config.toml
n_layer = 13
vocab_size = 3298
norm = "layernorm"
tie_embeddings = true
decay_fraction = 1.0
MLP neurons of a small language model. Each row is named by its layer, matrix (up: input weights) and neuron, and shows model dimensions 0-255. Each number is 500 + 25 x the weight over its row's rms, rounded and kept within 0 to 999. Numbers have three digits each.
After each neuron's rows, "fires in" lists the words (lower case) most often at its 100 highest values on Wikipedia text that the model never trained on. A number after a token or word is its count.

L3.up820:487495505493502505519481447522503547457513507501502470486511505516464519506459482499464532449513508454478513533513464482520527487483505528500493549554524484463437481463520473495526484433537560497458534472509494506549514502491500456523539517519495522472489540481450495471509506489486462522486494509544493476497560520469473533506519488477513454498480504494488533561525482497503496491480530523465511489498481514472516477511497452493484528527505483472495520491531508502501531483504512477507490478451524502522473461501558501464504532458477502495471478497540458509513549503454521528493503498495487499512492513526484499509499500538505496512493512525533531490490512465463485533507518502523523491474494459483509500491485526462526494517544512477495486524510503511551506519477444
fires in: "an" 68, "age" 4, "anti" 4

L3.up145:459506527536527487510521503497523503527506483529521491460572491520507492509497492497546481507528482491466540501458465512518529537533515470572508484476499482524448516505505534550497491491522534466551449517529509503489451472502513484528504516498495517496501473488504445515491492506501488502518557464531543500484511480446504506483542484459486472489500488537532473504469528525502466497526464532488479475506512446494473529449509472467525507505500521476455514538506523483486491524477507471473497520484490473509479490483468503438509528479511452481472536501494518501484502497531519532469528511510499510526554476551538501525524495469513526501476469467502486527483474506499472514515471523488520458463481500529502474501531510499501479528503487494482486516490469440485507525490498
fires in: "name" 29, "species" 10, "company" 9, "website" 5, "family" 5

L2.up245:528512523544509481496535502517539509512484486505535530518496504521496574485477544523528515479455463502520524511492483511509497517517497552469504507459525481452491486498536462504519470518501522474502463542474482554472500490499481492489528505487492476491491480525512481486513491506499491505535489495458531478498528492492445499526503518500487483478548499515525531522455497533520477494504536485537518526478471513487515512478507536473553490492546488523495474495529512492469494477523470462551445503473527453486477488511517464503503500476474527465488511473477513512532472466447498454482514492518505494490537478521529535548536470466486469477513507525533492459480515500493562457476467548545520498549488483549473497534488496470496521473486514458492474494495514482493487481491489
fires in: "but" 35, "which" 33, "and" 6, "boise" 4, "until" 4

L3.up48:482519513501495463519489479488457500524485448461540509521502495533481504503522540552522507506524528497524546484494468481506543482483489500554511537501509473498450497524506530467477476509466523516522471490513501480486458490479510485539491532514495517507504479515506499518506526496498478564488503485482506529531523508414502485507503493533496506519502483435489474485465503521509502498499493514432502522469479505489484516471453501497518517468512456461524528481517479505527475520520537456448530489491518498519521460494506502499503550462495527497492477552516513481533517494516475552522523516517489478528512494505497492500514527463446500524495500529475497485467493462507529506529503521504448486453450494516470512486509507500531483563524474493441473548489504463492521526515515
fires in: "party" 17, "s" 13, "election" 11, "website" 9, "family" 9, "zone" 6

L8.up700:536496528526507484541506467493466542494494518463504498525548461517467479492477522468479522513500521514499498460481529517531546536495506476457497460543559456479498450521532509531512505473539505520471552491484517527477496500461505508522526500500537540476531469452495458426478507502495456496501490516466506500509507517491474513500502482518509526510512498514499515539529479533511496515465507492482537462477471526505482529499543482535516494527526523513504457461495524522495483524492506485503498482494523511478459462481524502433478495493482490485513449534511501518454469555514516525492480485514506481478468484475492498493495497521505499495480534512551558449515494483528473484506527491490506491475497493495461480519450466498535526502533514509491503543471471512506493485540538
fires in: "an" 57, "army" 4, "anti" 4

L7.up768:526529490520482501536496484449508536510494549488498491514484488461518523482576506523509517500494483524491498466502506495437477485515515488537520476507532509512463502537474524482497508500472529502484478511518470494512500456515508490516467488454527520503449532517499507547513499530495467544514482453501489480507488494497491522499515505490512480535548596487508528506524473481502512525532527511494520485492472504495483464495555511483454475497531510526470486462480498481492531495505527489518508475486485488532491479485482522503508535533475527497522507468481499526592501506529505480445506453494468514482486497506478425509505485477477494478459455481525482469500507509503482476459533500498476479522473471513536491484487515517536494536508537465520526500508492505472458515503440
fires in: "not" 36, "t" 8, "usually" 6, "may" 5, "must" 4, "also" 4

L8.up382:498467489496493506515499491545490505515514499518452536461512451509506515513485524523495534501529488492464505503533538495468552468477487497507497495551504488472519467470547499493483510478502521440518509508495530486499513476473541490489522498483508477492511565470513477498498522462515502541537482521500485454525462469536494497491529514502486473490512507458465515510507496480496491477517516494518524471485498537471485566514500492535478551529476515494519541484477483476476495477514485519473530422450539477504462507492534479504538539525508521488478491500464546533496538487491528570486440452537491479545465508450479507552512475523468491530512474501505500517481492495488463518534476491502498543505484487510504491489527503460498501498514492491512501506524491477489520527449506
fires in: "an" 35, "the" 27, "available" 6

L3.up757:515478465527513435516567548536500456508465544505530491467505539493476467475506535527497507494531477538470492458474513505500514473473498483540495496487458472476526491469480516481525474493480485496483489510499490515549510481501501543513566539453515473488516501510525486495500495463500477525496503535514470469498522505484499499478509488491523513493481506508518519496478512514478509502461498461465584511545474479498504527505542491529541539507511519523467490520514489496524541518495528498470503513473569517532469480502511488513499478523481506486462475526455484482520470552524498496454534535473499473482491490483516439525458485504505490505486467514516469526496495497483498477473493523465537513486507465498444456517512509525521500493455526521480510495508528518476533522470514
fires in: "all" 48, "federal" 5

L2.up207:491495465522525498554513481451461510463546513529499499465466493494545508510507497519449523495481522465478484503490485503493494503482456497493528488573558473471502508508531556470498499468495581496523542528501486497494502492493460510513540522472496476493483534506458457482511469494479439520483498504511487503504511491476471522496468520493509500484494495497482503454485477496515481485484488454498540512480486484472546444512514520515508531515493503493512491483519535501500479496482539469529508443478501510528446472505528494460545535507492522467511428495506503485476524518490500539486507520542474501508482487497507490505485504545497490505460473507527547494529536498449509528523481539505491533479456482541489511477515514481530539526522514499510484511538523503497472534498497
fires in: "an" 73, "analysis" 4, "anti" 4

L2.up310:512492554477576505511543478527519503492471461508507479446487457449523472465525561537557535510510502503521493493497460505500536539508513498543530487478519495504499518543555450538534502521456494496492498499491464509469447509519468549472505501493473473532494505498513497466490478545517504454472458500522534471517519510518492493504508491509547499499466493483477502466529482511468503504505572492493470470500530494505500487496522490501484514502537475536488489501485509522493481458518493484493454465488537512484506559498513511500464529492486479543505496486517547489480523540508461493484481492505525502498495477512504492500526491489518503493500532508469519506480539494480525457477552487486494500462488477461490500527510494491517488470505505525489517511477487437535455458505483
fires in: "on" 48, "near" 13, "pacific" 4

L2.up843:497524508515521471509500518492508506500514542484473486484480522507459499509537509512508469512463504504485517486513492464501550503497475532456524547474492513547479506489511540509522514492514515478494501531558514512480464463530484518507535491483501492507488536477488482495554488498492491497466464534513521470463459512471494549534490462520502536455502478483483502530516493524457503480468438501482584453473539525514514540524507487503498508473469512527459502476461485491492489495501497489449446500478491476478553487485536498529512526526492510447516488532510498468477510528541530463517485466479477516485465494498484490492504495498480479542503476493523472499484503486511526521455509504497533500550535497514514543483517510530462520499464480457556529547482497526468508513472483
fires in: "new" 28, "illinois" 10, "middle" 7, "cancer" 4, "all" 4

L2.up547:527515517495517517527489574515485496512471531454482472497475473478497488500453495548491509479505521504467480447542501493535533523480473472485515546514501507496486496465506552500522511505477518513501488508482503529536449458501551506525482499488551496491495531491467517468491487512464456495512458481484500459514515536496485515495539464482473491477499468509512507484544470509492495451473521444514578499496494484509486481516500512468519502533510540540482493480493484514536482454479483539465507476453509521476451545539493533525495493511490517464520501520523482514476477536501529520499502514505471495473507550524503532514509479508536482514466496461493522519521460492535510473456501494510517460470519487508503542491484529488481446506510498512491469476487467485510519535537522
fires in: "al" 28, "all" 17, "although" 5, "always" 4, "already" 4

L2.up191:552523466545534489506508516497487509542520482548491510449537511467533463475535502547479449461490505499510491517538488531495503447486487529534514504485530517497523460510536522534486527473550519491477466494553510530509560497514496475540492511475500488518472513466507513482534488495493476533520546499498459504505482499473482491479511481499504486523462531532542486543489514486471491440519518482498504528488498539514488482500509497501512475457480492507498524502505502514507514495459458524535490460476511526453497512519498520494485489467474525506528504473550464479515472527482512437511512486575479488505482543505458511445522517500510492450504511472528478471509500481498544499482490527461530485492495487538481498486469518486502496483515521475515482480474515454466477490492514
fires in: "have" 40, "has" 16, "had" 15

L7.up259:523489497469543461485523463480470514506497455510526495547477475474452513464545484505509508496489521492488531503506479490506531495492493546522562456503490492469513499503510474526502513503488523479492474524517529524477497454535517507519496516478481490448488516536499530491510502547524475515549441469484494474512489460522493520515524497514503533491510516490551460485482501542503477479519492506472514493476490514508498504480509519523473509490516516502489484513510471499484508511498461448487489503468481500524521522463497535463499484536494513484556449487508544492537525481467524498471489528491485493478520505528528477485544514574491523470508477486541470508472497441468491499508499503476489540467503494533512515493509548505501431452506572473529563500479503484532506489502526
fires in: "or" 32, "must" 9, "never" 6, "not" 4

L2.up834:501505468474491477509528473483476493516507516520528543479496516510469491503497528466479493507532541519500496502501488534506470519526478546534485500516523544471502522525515481443517501490495501470503457533498495488490483502467493539459438537473514493474538488520510484521474557509479503463500510511450498463526526472469431509464527499521502503509465495476508486515493486476476499530467489504521477509501499468556467484479491535523477531505487527518499524521499543521547464492494498494521507512534560467546496476476541522470466488509527467442489486538494537494486451493562490543451499495507528508484536471514522519486545510501503551538516515490499454499470483505473502482492525518496460527490489514464465526510450498491480509534496513522508529501514474501472475498491522
fires in: "with" 26, "r" 14, "the" 9, "league" 9, "usa" 4

L2.up768:492486462527492530513483450502512524494495515558480509497526479490543501549517536510521526469497504520509496502498445524471504506492503516478495473508541498479516498445518522504500484504548525473500502513488498505485503528488458486512538543497525504485527518456531477512498480500460496527571475478508536503476523487503433526472553532481510499540550519522495526492510495490525460549478501489477486511507501514491520475505543524536508510492471491523506515480474500472537467505549494503522538467478516489529485500517544476488482550496486478482505460509509537537449520518474479486454442482492497476479497498514506507497478488523489502500459492505508533497514466470473485446531494525473515501466499478513531506509480490482467496465462465504483490536590488493500497495458469
fires in: "the" 86, "at" 4

L5.up381:478467505539504520497463533521565495512465482561518499496501477512495474514527490509502476509537457476545529466494494469501505487503520504513505518511472509491522469530501536507499480531494504466488492507494482549507503476507522537516505454489487468507484479496493525500448487489498465514513497485501509487547503470524455487511516513516499481456472541495494533516514537509507478579520527481463502489543487507484525535505491492546460477547445510506501509506506491489477492471515487496509488464486496450521499468497506550442467505490461519472493489530448509517466515495523518473504528497485488523476511499464503489532543504507490466481534447491546517472470440450498530521491486488427503489463525484516490514456538515543543496500513507510541514508496483529485508496509521
fires in: "on" 15, "would" 11, "following" 10, "be" 8, "was" 7

L2.up298:519529529485479528492525453503487537534466502498440528452433480496528497513457512494537496559509520524515497522513512488531526537569508465503474532446517504490516486507501456493517521534500492485491484517506423519492508494580479515487521511516465459484456489496504529483495511501482512497496500507535493472517494482506510485513553520497505493529450487483521522517489484496500504478438515497471485516501507478461462481498539488543489496560476530460496529511493553530530468489485518505559511475513528477532477463519495511468530479487471478474517474538471465526510472500549499468496497507508492479493514506507469535471495554499516477468530530487495516498498484473503511506514489537520471479488519480482474497498498491519486510506504471496504503502505524451479515460498491
fires in: "at" 52, "with" 20, "from" 12, "of" 5, "the" 4

L3.up424:528454543496526465483539512493508474514484488526534515475528467496508506493492499556529527476439511471492511509504501545522528508499483550494504510494505465465506481525524521512498500530519510493435480481491499529522522485519525533533519487533480465479477508526518505510459466490461510479516506475516507485509471542482492503486482497500536484527476495480527517487470492523502496523526545515457506531487470483550554476494480490495540467492518484520462508516499469486524504487458483483542465478468544524518474449455486502448524464501480514483519478509502494526571519506506476472514517483560439513487499518545521499497501501463463503514481538558522482483505515523501506478447516536496497495501485449526483491502450507478497480536502495473515492535486479473495476475510515
fires in: "had" 21, "and" 18, "have" 17, "has" 9, "after" 6, "but" 5

L2.up574:525448538547499504536482514486501532505499455533497502468487484514519483544485541495530505481441496486544496482476508506537519502514490484496502549505524490513489476520514468478456481462510531481475509540531499509510490489501497479521507516478491481482543449488490490526562486450530480514532470494498504500505496492503511478493549488490453473485524486452505520513528440474534506473508523507513483487521522493519487516463521546488527527514487485507492517498522526532481466529481498523471458474461474487545489484544497513529508548503494482522472507531510524520488543513469518542467478466512468467471470456492498523488506551527480513497490457507540481518499514452464514514536522485468478530484496526512519467455474479477563523519474501483485508503506526468525512499476465
fires in: "the" 94

L7.up258:540491520506488504524453469513492499499470497541521477511529472487539443465491515506500483519511514470537548517507491502506488502489502552483491477476514501490485472527502465527531475522499528544458473487507468497539505493511520483520489453527518523468482469516518503509516506487512470539507458472463484481509471486516496510474480556496511502479497547519521478471518440486473553506510511512482509496523418508485497538478550501493503511550467480482501524479507489519496467527503496483482503458513483490508516529513499542514463465520500528455507446461464536523502509482529495479531479540495489466529491491463537489532550457474503486474499516518534489493522471511515500544453517537512486513473501521514507550519514520545460532470513493514515540465495469483482483495487498
fires in: "was" 19, "were" 19, "currently" 6, "be" 6, "sometimes" 5, "later" 5

L2.up582:510532516475484547559502474505502536497506489521525514542454442493511488506522515518489504526493503452493534479495511471568535490530495478528542489558497479488510519484506466486509507477522543505461518550482505496479531509502514493459543494469519517486490509520474467460508504510481458490498516501483468490497511503481487496458481524478529519531537491500461481468455502484474518473527486501469490512508469489465531484540536487490509538493482519542547497511488512525493517509476514483523525461452491536521475499510492507470527555485504494446541448469495488536490535514487513556489514492509494495531484507487522474480484497538515504471488483502537514489470469450477522535475505499475515485515461527502504458503472527469490527490452535512473490503488519485506460565491497
fires in: "an" 38, "anna" 6, "analysis" 4, "anthem" 4, "born" 4